From a checkpoint of a small transformer trained on Wikipedia: LayerNorm before each block.
MLP neurons of a small language model. Each row is named by its layer, matrix (down: output weights) and neuron, and shows model dimensions 304-495. Each number is 500 + 25 x the weight over its row's rms, rounded and kept within 0 to 999. Numbers have three digits each.
Before each neuron's rows, "fires before" lists the tokens most often just after its 100 highest values on Wikipedia text that the model never trained on.

fires before: "\n"
L11.down271:492476475513446514514486531510505531520484500510481518466513512522493509510496517503480503517477525501487509346525497481502530510481487493480491505509488516512520529490494536481498521544496488498487528474497505515496517482507501490491435463506496479499481518534509499498494485459505534544490517530470504482519494479490525511488452499511545473495520470469455487535506507524495485527471455480465499505516544525470521518488476507484539468523500510529452495496518506485475540465484495518513531531523500511487476497499506526520487486475490486543460533479482561491478459502523469488

fires before: " |", " -", "77"
L2.down937:470482508460458545496501459463492494494528490478455505510519561448524494485491520472532501506527500451556525515473494517510486505538528473545483520514498476463496518480577481516458455502480441489490507466503468445510492523527464523538477496510503486513522468506519499504505541466530519488488495530455499486503465497517452442498484484523527494483496455490530512521466510553516467495485509466497486532487511471477478517531503481483500518519531454485508509457498524454485515484510524493489511508532521541499532508484478539470553458530458518450496503503470511499517515497510505483

fires before: " on", " with", " in", " to", " at"
L7.down1264:519486491542477490525499501466494482513489518508500452474505492532482539517491488530508509500510490540488471451519463504526481463497467527517516491507498473499519492541481543509501503537501489505480512482491500527482492488484560494491529504502510489510507487510479522535492503552500501494514513504491459515518526449487501495491523466507445470495502513484484496525464506508526506538524500472501546504527471475492487483551451512431538511461480514532482502521491527539532473527474549500484499498504530484489504501495540527448487507494498468473454487518477518464502449518501517490

fires before: "==", " ==", "===", ",", "s"
L11.down149:487478477500487507484482447517517546501515531488438518490479488477543550486481501521491493526508511520507498473523528471541510535550532490523501491524536527494473473516517514465442451515474470473500513530514540504503432486492526530516530496536456513488528480510497500467476530506521506513541522477498507533505499475492462509493452504507505507487503481491504513496531532445473556512558507475474496443497505521474550483516488475495483464492503484501485500526497494506551463521529521505461515477456513529513506508486484484494551477474500572494497479522516543473463541469526515486

fires before: " |", "==", "y", " of"
L11.down272:535465505473462486517519546524463508526549469508544440473557545515535513501528461524513507520464485447478505526505487506487504475516478516501540511520488465487509487480524454442488463487487503527536528468493467509495468464488537488468513476473458511487487531511546464483501479550510504470480521472446509520506500529481496494500501480491505463494468483506492511520458523517521479491551494523458467510465473553511498478490497538443496490512489496487480494508484502491513511524528489532501528540491481522498534467454475500437494500533508484533499512507543480509485473545528518504

fires before: ",", "\n", ".", " |", " is"
L2.down1364:467474509485502472483453516490499468461523481494452528501452515501501484496467490473512497477540547523496510504483446492530482458473489400487469497506501537532501497473504536496533465510492480442482450489518501516489542519533506496514483488515509468530548478529501501500535507490501463486476485520484493497489514518476525519464523540481524496522517464501508468516504550525502490482505522504535466505439554541470551520515503499485516464513518463477484502492465507525478521477514527488439471526573501530485533509499489525496501520492529485516515489475512493507543501523517507512

fires before: " that", " the", " \"", " it", " in"
L11.down708:498525499450542485513491477534534548493484536506477463445515511494551522529513535507508517504519527516485530419495522492473504471493487479514465520549528532461536489493509522502455499473471496476484483510507491489464491474477503540537431531469483517536504501521475538502457495545498481523499530490490557526501500483466510494464483496482437491522485477529512547492507506520498537518524484511510494518498499469467512500507469470494504536504499532500473466527516547572496549501533483521480540472517504570481492488483498458473471462485501490484474415501467487545488481529526509519

fires before: " 0", " 0;", " 1", " 6"
L11.down331:453487491503505514484486504523499444474535493511499494497493497522496507521508483549484518508480560494505528490497480521489506503496523497524540443487479480501481525519467543496482495501533524499467506521522516484462503518508520516543500524510498531473495560474474509459543477484542472517464463500510454524567483507514511498492472527488520541519522527493547502556457463484501501468491467480449439528479498532503473538463530537481504530485536528555496498503474509527531510523527474489515496519532512526483495469503505447481524500512502466443511487496446498461483470508542517449

fires before: "\n", ":", ".", "if"
L7.down719:508499521456454501512524512505483489525514541451513490489511451486484508522488512561567503534526505509497445523451522510494515436509519484486495498532559490516541520511521449462523495490465558477488520491541514479477492512483472473491501540490495494487538441472539522454494490515473520485468484485519507507483474485516507544502467497513478449512542482475510548502504511479495491463456461487477487504488480515522486548449485500456547476529475453559474482479464526506552523505503512473512525488515521498526538540485489533453503521499486472521523537529498485498485486520531482467

fires before: " for", " in", " his", " with", " as", " at"
L11.down1203:516491478473525535509498476483524518504493497496503469510491510478505484513503529505501479514488517497535513479510535444521508514453478510545486485464536500571523518470535517503474496462498487532435510501570501497506467536510521529476483491505520489476507485493499504492495511494491533507509488470528449458539511508518518466508548502465479518440557512511475488523462537514472493510518503524518447532500490466476465494555468488504479463478478503481504475493510495477538520466482494479502529458536542467483479461479513482511460475485503516522471517545496490507502536479480506524

fires before: " |", ":", ")", " -"
L11.down1159:468558474502492524529473458494475495515510524515476504502493488484514487493480497512514510504528532511483485537486507477469458469524496432474484503500514484532541495465498515465497498492535520513477509496451463501545539516512509522535514508506512477535544443511487490500567503489542483509457465521492453525534506491461510532503524450437519437536503545528540525542521481549525480549522494491495495552510483514473448520517471518510472490499507454507529501527509536486538510497504531465488516505519493499536532490492475470541499501520461485468479504526504502531489503505480498483

fires before: ",", ".", " |", "\n", " as", " is"
L2.down1514:472471533535466500507488464495515465503507479448490532513475488562499464486472491509487513530545490533497474529485458464536483483471498448508476541515486499499489509467511492521505484494511477440502470469525508464521530483562513446521495464529495464489493490501450536543469453495484478508500546524509449502507536482467499500477504534502569491494487484476479515509506481554509448493527467530516456508452493486457526476493491504524520467476519469513476474496444507528473498517496510492495497479514492500489530461503500519510514525489526522512535478518491502530490478497484500519

fires before: " |", ","
L2.down35:503504478509490498527507440491454476520552506533507537488552532538471502481518496459495507524480453533492501454517482534551514517522546509486490528462486560477501522491484488494493480533469500459519510529522495506478468488546504495480508547493489480522500481476503497491524507476511496440442434529510478543522521505503476503502471486483483507467546497484480496513502526507525478523465483483490512506517525498538504512536516482468499482490531491485484477500472487471551517485501486496491507492517487516524516480501491474472532485526520493488513485511500523448453515526520514521

fires before: " 0", " ", " —", "\n", " 1", " .4"
L7.down970:538490467469479519517501493523542503487509515548541486494539511503485481490509503484490494490530503480481478505513517531497515498528570507483507546508489518455475493492522515491512494538495484446502497494488515466475495516462504504513489482541491523508471503544529548484515473471579488523537526459538513477547521503462507471494497523503499486455518460489510499497518516489477510491493496501492461511464550503525497541498516484523507541487533518508476493491491529514512503522511535476483465484522482501500508538470483508492515479495493542489475508490502540478491492522496541501

fires before: ".", " was", "'", " has", " is", " \""
L7.down1199:493490503466531480475491512487462520501504502463486508454467540492477494468493551470526507485456517483498452462503511516510519497547489497467440496495505537518504483492523469525513509441515470514523486487470477504486526530465506511479498501503512455511506493509508502482478502479536540542521479520472480482541479487501525542515494512545512522466480488522522537481476497511523498515506548497471537513520478485498479475499545507494481477535467455515480517573507444513545516514505498549464510514496512480488500465466449485508504517497487488503458510491460471499522492468498522529

fires before: " |", " medal"
L7.down1072:487500521493503509517515465456524478511477518441486512494502516538488476505427471537493519513541490486502508510521511489505503536493521475502470526465496492540522495479491510479494523490464537472438521458491498544519495480487488501519492505470486511474542453508457500446483477489521505502560486494525509483492477488488526468524529510544518461504488493442507487475491503539497536493511503526476500557519484531512523550503498485511510494530502514476520511512512461505499529519526511481501533486487507484485497519475487489481491448434491483492492542506505501457533478481535532519

fires before: " |", "."
L7.down1240:486477509510443533490466487445540521534495508461470515490501505484489522491491518518513538515499452472519520527529530517518535551512474506499459547496545499518501502479513450533435503469502533448488490508495511433466468490534516477520462496489479442474497534512484510523504521497551501470492501457483523484525526477507489503514447443479522517472492463530511497486512468492510502502504510496501516465467471463530526512519469455480495544475515493506499502469505497490541458502541523531548460551509461497539542470470471530479493507478487523464490459514501491494448524550487432498

fires before: " |"
L11.down1059:488494499523490493524481457515460504480564512521513546516528509440515502475483491463518504559496497512475520555542506485516479529541541520561445545500517453521457497526472482496510505485491531500552528456507527515503522514501511508529538509455512511495481483471496510498528462532481480540495458491510491466541527526475471495503465493478468475514491559474484539486492477469467460529473513464549517515541469491526455477518527553477484491465459478479467486556477517512484498483527482501527502498545481508525523447508484505498534508502491475470503496546527537490502498554488532512

fires before: "\n", "'"
L7.down392:470533521493470542482464457510499506501484463501479543492524488524488533541516477487484532479516541519471499243491459475529515549500483482470442492490501479466481466512537501530540482484502504535510503500459520523499486523504496482485513513514499459483517482490511496497469524456522495521515497529487488495502478524501514514489529516496478509496514493475534488477538497484530504485513501478474526527558482491513523522502495481495488489518491460514480507479504493496488489457493487503504488515509484484505527453494486484512517554470487534508506494478469509493485526537542520495

fires before: "|", "===", "==", "====", "District", " Team"
L11.down234:478483491486497515541520514490500520502467504479540484527502523505509526486488508517520517477504470456489513522484524526530497486507525496445525465473505515540488540514517466499516521506482491589478485504550491498510483526465477518478487486477482499527508559521511531516532500511531544544494493478493517493508484471471465515508508505469520512465540505468508483510490488472476520494491420484489460534547491467519476473518512549513498524479519478485506497488475540469465550501567494494547509491549471519473489506465497516497528519543486482463452506500489505483480458493506489514

fires before: " of", "s"
L11.down1019:523493507518530550470470496512457519496502500517478502519487525507489507515482486490476514494483509537457518482463470523476516544506491512511481508472491508516480467519459459482508509530518501496544494497505486521540521496437514490511485487481504531496542570490502550493523478550486488495562493475487472497480515505513524491549475481451521533515510473455486494450473480500508538505492492495492497546492519453506531474507443481477521492499501480497506502536536503506532558538514499461486490474508475468531544487521542479496499510468457506518527476521507504521514484488480502495

fires before: " |", " -", "77", ")"
L2.down1135:486496456464457517456473471484434472458505466476450566515491545495517499477493510479491502494516508489523512517477498481472512506522545506525470507506492495473511482514523486535473438473494498515469540468521447464472478543525476477519500493507536493490533458502508475497493490497496505476495467556493474486506498484505500468485442493524488492481484470504548531498490511534491511518479510490509529522485479488489498502504557478471540542527539482472486489467511512431483499513544516459504507482487523547514552519497492509457550497534475524461507521550523492463503494534498489479

fires before: "\n", " is", " |", ".", ",", ";"
L2.down1236:486490488505452516491468511523466468461533488518501516521466530442494520493512493536497548510517484513506495481445479478523489494482492466492498506532522509494475470445520522482482494511503464451462431481527502523502512534563513466505500494512480457515502454527487465484470454526490472484508503533490491517502504509507486506455529545440536528538499524504497520538548522537483470489508515531503452520501515459524514501499547503522530493493506460461497491490451464485492493475466534494467462484524499524459511510494466540482502484517530498536509483521489489476501479481499461462

fires before: "\n", ",", ".", " as", " is", " |"
L2.down756:462543521524472512520508524533477499475537511510472489523494511516506421486509529498486572507504558512500504454531489506488475500521545464461495539495528496508457511512477518509488489484514503457473433504491532477501534514555449462465486479537511501494540478515508479501482489481542458496498517494451461513453517510511498522489527549489537543502477471521484511521514511532505523471497493520532532498454453509499526450507487485479512467504530485500503486519514463528489535493486543510477476528502489497501503477501496503534493500502524493478521495485517521489504531499514502495

fires before: "\n", "---|---|---|---|"
L2.down796:492509499540502465493525506532493508486497497489507510514521502441508530466490529518499490526512504499481507427499505447495467501532516500519485462536507480506484484497460477507479512507514476536468469484534482525484514511530505484540486493459487495481481481488501481487498511514524476514495528513501503537491484513527519490506500522472520484516530500487534474512555482562537523492509423491490510476504521503486534530496525477541511499512479459510519499460530511513523501541490484502552501528475540497471518476518523462454514488491483511492483491483464493494462484521487475502

fires before: " the"
L7.down1251:533492484493507510506460500503473478486471514508457522487465597482518494496482493502488506505498513448519540494527517512521515496497489449500476512570449535531544508504522550520521516488504473540510460505449507504533538492530480537473468515469488506509497534489465516509480468523471493494495494524521562516511532513493496531513512465487525528487503516511511506538547479505521521504481493495524502521503483531519452517516503481460520497502487500482493493485531539485528460504514503490546512497523510489493513529531476474507494497496455499478438527509511483468503500466504488494

fires before: " as", "N", "W", " on", " in", "E"
L2.down1383:505481467518483493455466477472517489480480471513518499497499544511485520516521473534512481486516517504500431579495524500536508500506483487521493481461494480483537508450512480467517514487455465498490490563539454477485466493487488477505498495503506507523531503531508519499501506497503478517491489512503500526503521495454541474521517537498470503450516485469494512504486489493489514468519523477473505507503511532537507527514501540510506473463539433542517438520489504534478523494499524476544495465519536495463483503493512483469509519519502501508485505486442506465535501486522455484

fires before: " to", " by", " with", " into", " on", " out"
L11.down1534:530527523511507486514536500509518473518516533499476507508489531552476502519528527513533477538482540525470536410457497508508476530506478525477503483502500489460526496516495473504527502510503471519470496508532487496462444465501450481498470518513501498514505486516506508524516493518520493511553475512512544511499507498486495502476509470531484505519515461491462512480501505544495562500486494503475490480535484503470505515472513478500478498476574491488508509532430441521511439531467471487529531494481509496518500534519507498463479493488520514490504465485528482543494460520479505443

fires before: "\n"
L7.down475:483482507560480487500485511498510484533493484489526556523526503504501475512491525491483521506503468492476500217494484500541492463485470512509511496503491478556498517520486485473504515530525491497517499495503469502486475508495478489477541460491488511498517518525479468556485510478484468478501532469504486487520512493510500481517523509482476460526499488503544492526504504506479537505509515474494496494510489530507541531476498504500507501461542500552524498507482485488523484494460524463497560486510515453495465562492488512480469530501519475506543488531518473435507499513470463521

fires before: " ", " Team", " 12"
L11.down94:523488505519455519505503510513565476468500525492506525512514481531505507468509506532503486503539501462507487544511507487536488470481501491512495512458522496520470532500532540502466495521505471550510491532495492469476485531474516501509545471510505487552491517460498511508500499515500499525504547494489481505559510513477466477499511453521468494493518527483444494498437482535507487504525492492493481505504501500503464446464508473526505489488459485465506524477473516510449480467505527475487494474517486483494513514527480493475514524474509467493460526478474506529474542481496481427

fires before: " |", " million", " cm"
L2.down1416:490519468481479459482471482533489470505517503536471497476540525450486515486517509472498469519513490530510537464514476476497478533514496499507440517555463533493505466482502519437545497552475473456484471529489461511498519496487464512469484537489537462529510472499513504529568521444487467491506492511490520532547477508504478488513491457494539457502490509499509484509469484506530526521476515508494503514517504468475510545472470502457546517476498454485508506480504525447524484508501547501503492493521512533555501476474480470524514503537527548502490501512487479484511459531506458516

fires before: "\n", "-", "=", "The", "S"
L7.down1375:502504489498471513478461512494443529500519451469521523484484527461508476465500491490502507516499502497526506637490502538514464482517523484526492501532517462483475529505521475528475520502460476485502470515475546486484461470505499508507489513475537533465491477511493488534456468476481496541503505514468473512526540522534516507492502524477489507480514497526519481484495555496474533503470510475496481516458522546486506509485457532486548571468489496512482511520536530491485508517488497485526513537523515521522512496527486519466455483445475476479486437533479534492472539507520506491

fires before: " |", " of", " long"
L2.down657:514506542506466504466513485518492487500531469497491486457497547470457522510482505521540487518539452467490466515460491484522467419505519508493486530529517511479512568475497509471522495528469464471529506512495442465486501468489510519492490513458524498524516473477487493511506490467524467495494524479467485505508502496503478480454530522482509438463479441521487487526498492531529470523456529528523491544484512507523504518486475515495530510478500449489489503482483503471494499481545502497495475495519471528527496472463472479514497503522511540525484493509474507510494500525552482477

fires before: " to", " by", " in", " with", " for"
L7.down534:537481507518449483462527531470489504486560535468500493474456511508504470524519498490495493534461512495490526453447508547539489519462464475477463531491465504501484504481509499486497523469520476481520442496473537477519524510487472469477494504504508523517499496484538540499505497515504521480521509526461485531489470462487505471485510544519462531545473471517536518505458558510448535549517521498506493522518542493515461518534530464483487519532510517558479476502466512535570452495520522509475456510500494496523520507489511450507494505508517520496523494529510486477511464489489482485

fires before: " |", ":", ".", "====", " medal"
L7.down1043:525490492474532498471535482486502509527493501511504496500508530521522525488491474482504499500493531511471529553501494495454480545509487509532483506515516520491491479529490501539523494479465539478473471490518491494518496500468513469503495485449502483502503499471510490491505497531511477493540479476504519476519502505506482544492496506507482502486510495534528491508491504439486458486481523483487493521477520541499486508498480518498540507466506447463487431462432499530473527481471484513511484495519494487506509512479542471503518473476528463530523502465517512452475529518473483471

fires before: " that", " the", ",", " it", ":", " \""
L11.down1478:507496501440485489487527487540530473475551520509527464504464526498543471558526513508467514512475532533451474500451536470484506524510515491525468524540469504496515483515490479553492483471477515453490487481497515499494507508491485501533489492438514528460539465471493492506493476481481501541491532513499509517502484511434517517473502473529522481462555473491481472534583558510532543528520547508552498485566485484498503534518506509485484504452490489488471462491522532520558524519481489510503506483549492463506474537495501485479496506518518497494522490512451509508510489523495473544

fires before: " a", " an", " the", " to", ":"
L7.down727:491513527507461474493507510517500485510473505474490507484495483471479497527526541497502491514478477463504418446481473546473529466464479448527500472464543472524504466509516509482525480463482504518519501481503500494517479469519498513481492481492491540535515480552536496494523485506462496478483533468531507533485462495512515476478482513493539560564513512476505521526539493517491526488491541521496498458503486543481489433512537497536506466512486523463512485487512555498529544493525476516506499483462494473467478522515507503475477490498482523519517534530478469486514465506455517491

fires before: "==", " ==", "===", " |", " and"
L11.down867:496517476527509483472493490519526479507499518517513443515580476511496506485523520519535476488528474500512480511566523504503589489489550530502526522539491492501518496515534486473526516489552483530509563493484493506445531518487479477510498538528490514549496514479531549521511498498468475514471507507489479517540518522470469478501470467513508508493540523528492513552480484524519505484487502549497524456461496501500496468467520465502498479523526516494454487514500465493498498477495480533457527497486528491534531482504500494518506515487499483510527481506483485499519524507479531486

fires before: " |", " -", " round", " "
L2.down237:483516450468519488449469479498488468494507478520511523515446540497544509504482499518512521534539472479554471480488531499482501509490527509470457518507544507465515496500507518504478487520517520472460491511444493469470487490501480492514519518520488510534491505564492528561480509479460496493469488525502478500485505523463519519491563488476516489532565482505493549532455487558508560494485475491472463499485484464531524525479527509479533502477486526485522529511507505485492495452509489466496530501516432507533521533514476514477511512476468501512543495534486501489500502539505479507

fires before: " to", " in", " by", " at", " a", " the"
L2.down1213:525509470526456494499484465539469472533490459476504498467481529474489493466500478511473502481528497540484500399484478518509523487499508527493480464520482517494528551486503520503481454504469503455487514446487481501509517457505530532479517533504476508548529470528536537550472542519492476503534447515478492513514535480543456458537482500482501469516503507480492509514472525551512494532518489502475473514473538487511506504538480488537473518514505488498495469490521508552532523542491478539512496443471504501483476497525520505434527524520487500510486480516489450485480483479506507489

fires before: "\n"
L11.down698:545477488526521544531510482533515521479478543499499498500486530511489535461462512517508483501537492514517457355536488525475534484497463483495460510502528510519505481514497525439507522491503490529482505520516507489517482519481498510519470529508487513517500504538456495491507487502474458486487482450467505479456505499517477523513505527513498500462505452491507512506554512479503554507504463511520522534498482445469520502511487506486485514485519491485459536536499481484558571509486521520510509483509511508523504522493489489468519488509504473485484483521509526516502460509485491504

fires before: " of", " in", ",", ".", " to"
L11.down983:465496484447515532514468517517528512456489495481517543480460519533477507463493534517475503509501507470514513492469491494498490463499497498481517491483504510472548477541487551509512472452488494531494479485483494515485462503474471500505501510454493499490510476517519495548464518495505496474445506508531502511498508431471490512500487525544489528445492469485496498487498505534560467521500509519509495541521512495528522523556534518471562525477475510521506504530477530542496514516526443485488531487504506471513574454518478480503507495481471487528513484535499510535520497489466496538

fires before: "==", " of", " and", "\n", " =="
L2.down1198:516486517467473487477497462488458509478544511467489444499443490507494505497503477482465503548485502520514462515514479451538484509499496517518506498485482485511497533510522516455513485488501495514502504488568478465449514495512513481523530514490503507493432522541484483473505494512535493510472488482528507500522490457527489466482525487503475470464514479521465460517503541504524548467539512528506465514484453533470551496465517499480497517508487503477524466478521502511530477489544526446472477502538515496476509490584476515498509445480553536522511533498479492481539475475505528495

fires before: ".", ",", " of", ":"
L11.down297:535493511477469473508529461518451484524469479504539530542523480498460477501495480508496480529491478527562487564461563487499524519518522485511529489485493489479478506523511493499502476515534470482502509465507531475526491538484548486522492500481475539498479502505493527495512507499486493517499519491482490494505478492503526515499536519433458529485476500489502521503539512537541512469518488488392518484482513480523512531477522560491508509491468507491491482502503516497488550520494511496504488512480487526510479501516512531455502485487480501497542549476482513504449506441531432488

fires before: " |", " of", " corner", "\n"
L2.down425:534515506504459494489513482514500468501502489508460501474474545472449540520466483524520521507546478441504469515476487522541458443500501492512492548487508526469517521487479520501503506515475448446523491517489445487505508457513519529535490531489478495505502462508489505484514511477523461478524523480467487488502492493513501474493523518462529444493519461490486498530506498517521490521476566494536503537495541501523529500502481497484497503495509449515526505509480526487507508504504501499501449490522488536492472464482479468530515518523530483531495498503491486539515442531545491489

fires before: " to", " with"
L2.down293:507492495500499481555516470462478497488486505475504535528493473496544521548478514526458544482478484491490458560499530492472495499484526468526530488540479507528493497443515480494482465521485514477512528500518511485545529523491456510521515523516448487489524494492494488507487480505506509521527491533479486515519501487484518506525490473520475479486502493521539506493503492477496517502534503470454498497509442473514542495498473470461525517487427431476520480506505527542484500491501473500513496487511542514471519489554518519430492475462517492520515512473441484472528472473536478481

fires before: " |", " "
L11.down63:432504511459531489503506467434505511493512493441521481523550486493459501464486457500561512539494503488495538492479471496522485508492487508511514493510475527468539484515535521524500529509487494458488502511485501497503547502469523512510447510486487510498481489463493512507514530495498469526504491485492535519525503462510499506519477498500501516471465459538499486503447529503513476509478530481494488503484491531490487500534530560486528527532478495498482449499515496507479479483493491501528496460548497514530521469513519485490524492495481467538516515528492508520493522498491523456

fires before: "\n", " |"
L2.down190:491507460518525494503462476483498453500499473517473508527471498532513507485532492492454475506510514521464504460489554472465501466519512497520498549508485516500498472465517539516488503542485513539461495536545496499521484494531496494504469508446494456485498509507491496505477506483516483498499530548507511545467490491517534501481554505473509484481539483463516491432493534508488530523511474504539500509509517525483485504488499509494495529484527484523470503481482518518499492520503533476505494466538517543509538498522488496441516525501456519540530522513473439479507472528482428497

fires before: " |", ","
L2.down92:469499497503509469544496450478421444550543494503492555489498548458474476475483508441528471517486485524502462471511518561504462522500565463513509554502514536484533456461471471490494466489454473472502503526551473477479482508563529445495515527478498494504486512488511482500506503476510512485498458515532521544570495497508532479467496514521467541511538480440516515545493507545509495520471496486476524527507501517516468498535523522500480495477516510485482468506497513487516490483477518454488485494528496564538496491510493507478524458496537520480534504512456535443465475512510512487

fires before: " |", " (", ":"
L7.down1530:458517491504502496524492502483545493476493509511450518484469499477531475471488474512482527479462528482507514464480474508504499507488511481454457517526461517551472504509512506469505534480498464463503481514471537482454533531504487501479515527489525463507482485492491450522523516501528477461474480509449503525513535518522489503506473476519509505491468525543496491521517514507554473463498521481470530494483528408439527511450511539498538535504492501527468509494518495476464486537484472515513500537504493481507482518492480506468495535498510448478486530527525483455510490531534500502

fires before: " a", " an", " |", ":", "==", " as"
L7.down1380:492525535474468517485499462481522499537508511516500462461514520457518506506483505501506486533475498497466524547489504536518546487483465485503496533527474474516449498530516487482502481499492495504505492496512513476503512542491519530512505490482504540512449461512528494520515480540461450457534515483518502458522483537538515496493517544479476507542505478514481518518504554547486548476505504492503489466530470516496518468490515561530478501493531505525502467506506522495519543487519471471461506533460460507538515487512492540430547478496460495515538519539507508537532472474519462506

fires before: ",", ".", " as", "\n", " |"
L2.down1155:466490443513481489489491507573501497477491481441451545487495476481503468476473453504472537502522531520507486482479476517519482492508510430481451517485491560475548491494528518486533460492504454437511467471539481497481533515524481475510522462502488484539528469537492496523492489518475488527508505522497489512481524508486520475515507504505507488497521482465490491508492495530503462500505511486553495531449515510488526486498472527522549495493534477475469496488517513553497504475488507484458492500525507542483503450503482521468522533490528532519514508506469442473530494538546483488

fires before: "\n"
L7.down582:495530514477504476482498522496517473482516495473504519526508503520528505510492483497499521514483519534495526311507525487556516457506458486503486496500502512512477462483458522564534498477492449504511501517524516496503514473523526513519475496494516494479490500465471468532491488536501445481467530497519479553536495478550538485478549529492495473475517488464511512480501531515538522506543474499504522493521518497485507554470496495461510527480525517491510565467491525495503487540502497528525506519546530510482486487505513515471502457490468494536543499487457471479485516507478485484

fires before: " |"
L7.down1389:446483532517529557469505527508535501527531504479502499480488515507494482513474519520506546512536533512499449524510518513460480487505511519484478543511437515502503480503502475463485532519480545478510475479490486492544531486445476490502542498495486500464480506459498518493473521514515469509516528453517513496504514473495508486480488509484432505476542531476505452538493544505560504539509559501474509517517507540512517500510490548529535516562507484515478494498450522480510502539487500531513505515498496487511509497477502492472455477513459446470496489545534453465445437496528460504

fires before: "\n", "),", "re", ":"
L7.down357:514476453512511507493502470498498507489520469508560472493521495512485501494486505492482465559493501495459507407525492483493530490478489453479478515486500456505470519488497498544523487472475509494498498502524495435490540541465495494480474467483501524517483524460520501465484472531516498562496538506485461512518475480516521486480473505518556515479506461500448451496496536526533510533497497473476487518504452510506485535505512496520550489504530502512533517523522523518515522483467487491548536494559499483519489511478525488510457518484462492518498514507490485485486495469475490508

fires before: ",", ".", "==", " in"
L11.down313:505468499504501471481498491491537503501496515534524482526513490544520490504506467519449494509519478492509501440499504462457497498507486475510550548543474452463530521541532476506514479533485488498529475517521499508495497509546542515509515440508507523489505514488451516499498450470475522483468500544484450540530490494527499483520538525492511489472550473487474507490529497500505497480484485477481510465517489517485523485449494534529476517487531518483499510511533464495506521476533474553498496507502531496486493554510485496486507541471515502531500489477501487513451527476493513517

fires before: " |", " P"
L7.down168:508512525492464481515543505512486484484539475512514494506500522513457503483518533543485488512490515502510472484538542470496468505527511488471507493517499505509547502478481499524473503512483563515487509497481495480453530519547491522484502512444506464478499521491510492481469504508525501533521527510503494538525503523484510532470468499501497524492500473430469465509504512531531462545502550492462492477504514498502526507488465480465480496524530484487470466518489522533543435505472488493462490508513505555515555476485512516447544466536499447473496490486506489475478512517510499517

fires before: " |", "3"
L7.down587:483519528530500496548500506438491472513555537490528522486468522495478499486463475497515536568489495505491507491562504557523489520494549494524503520455517519476500435477481489490485484497439472459519503523547514477559508517508514501497532541488441528491480480457489492517525472475462503513473480507472496510546489480549471520496488473479494582488526480491497492505556501522542492510464505494494502475520506544495476497554531542451481492518530495512471474482478478488505511506474493500511515504529467520498496498514492496468473481514533487550499496533488510500485539498522516516

fires before: " |", "\n", " (#8"
L7.down1462:501517542483473514517519489468497506472482555483467499486474510485501501491471471458452480532506505477445526582506496559544484493536496496451495519469475479516522495548512510505526497459497459492534478534517473492532501498529503509497486484514486525495499525533502539571514515508494536492458493494491506542501490486503511496508500514482471482509524507498502462517542522497486497531480509474471515452502479438532490496460481517501490537480498474485508489504480466516490521466558470475487491434530473489476468490438536477493511470468542493504450524493510493501491542498576518538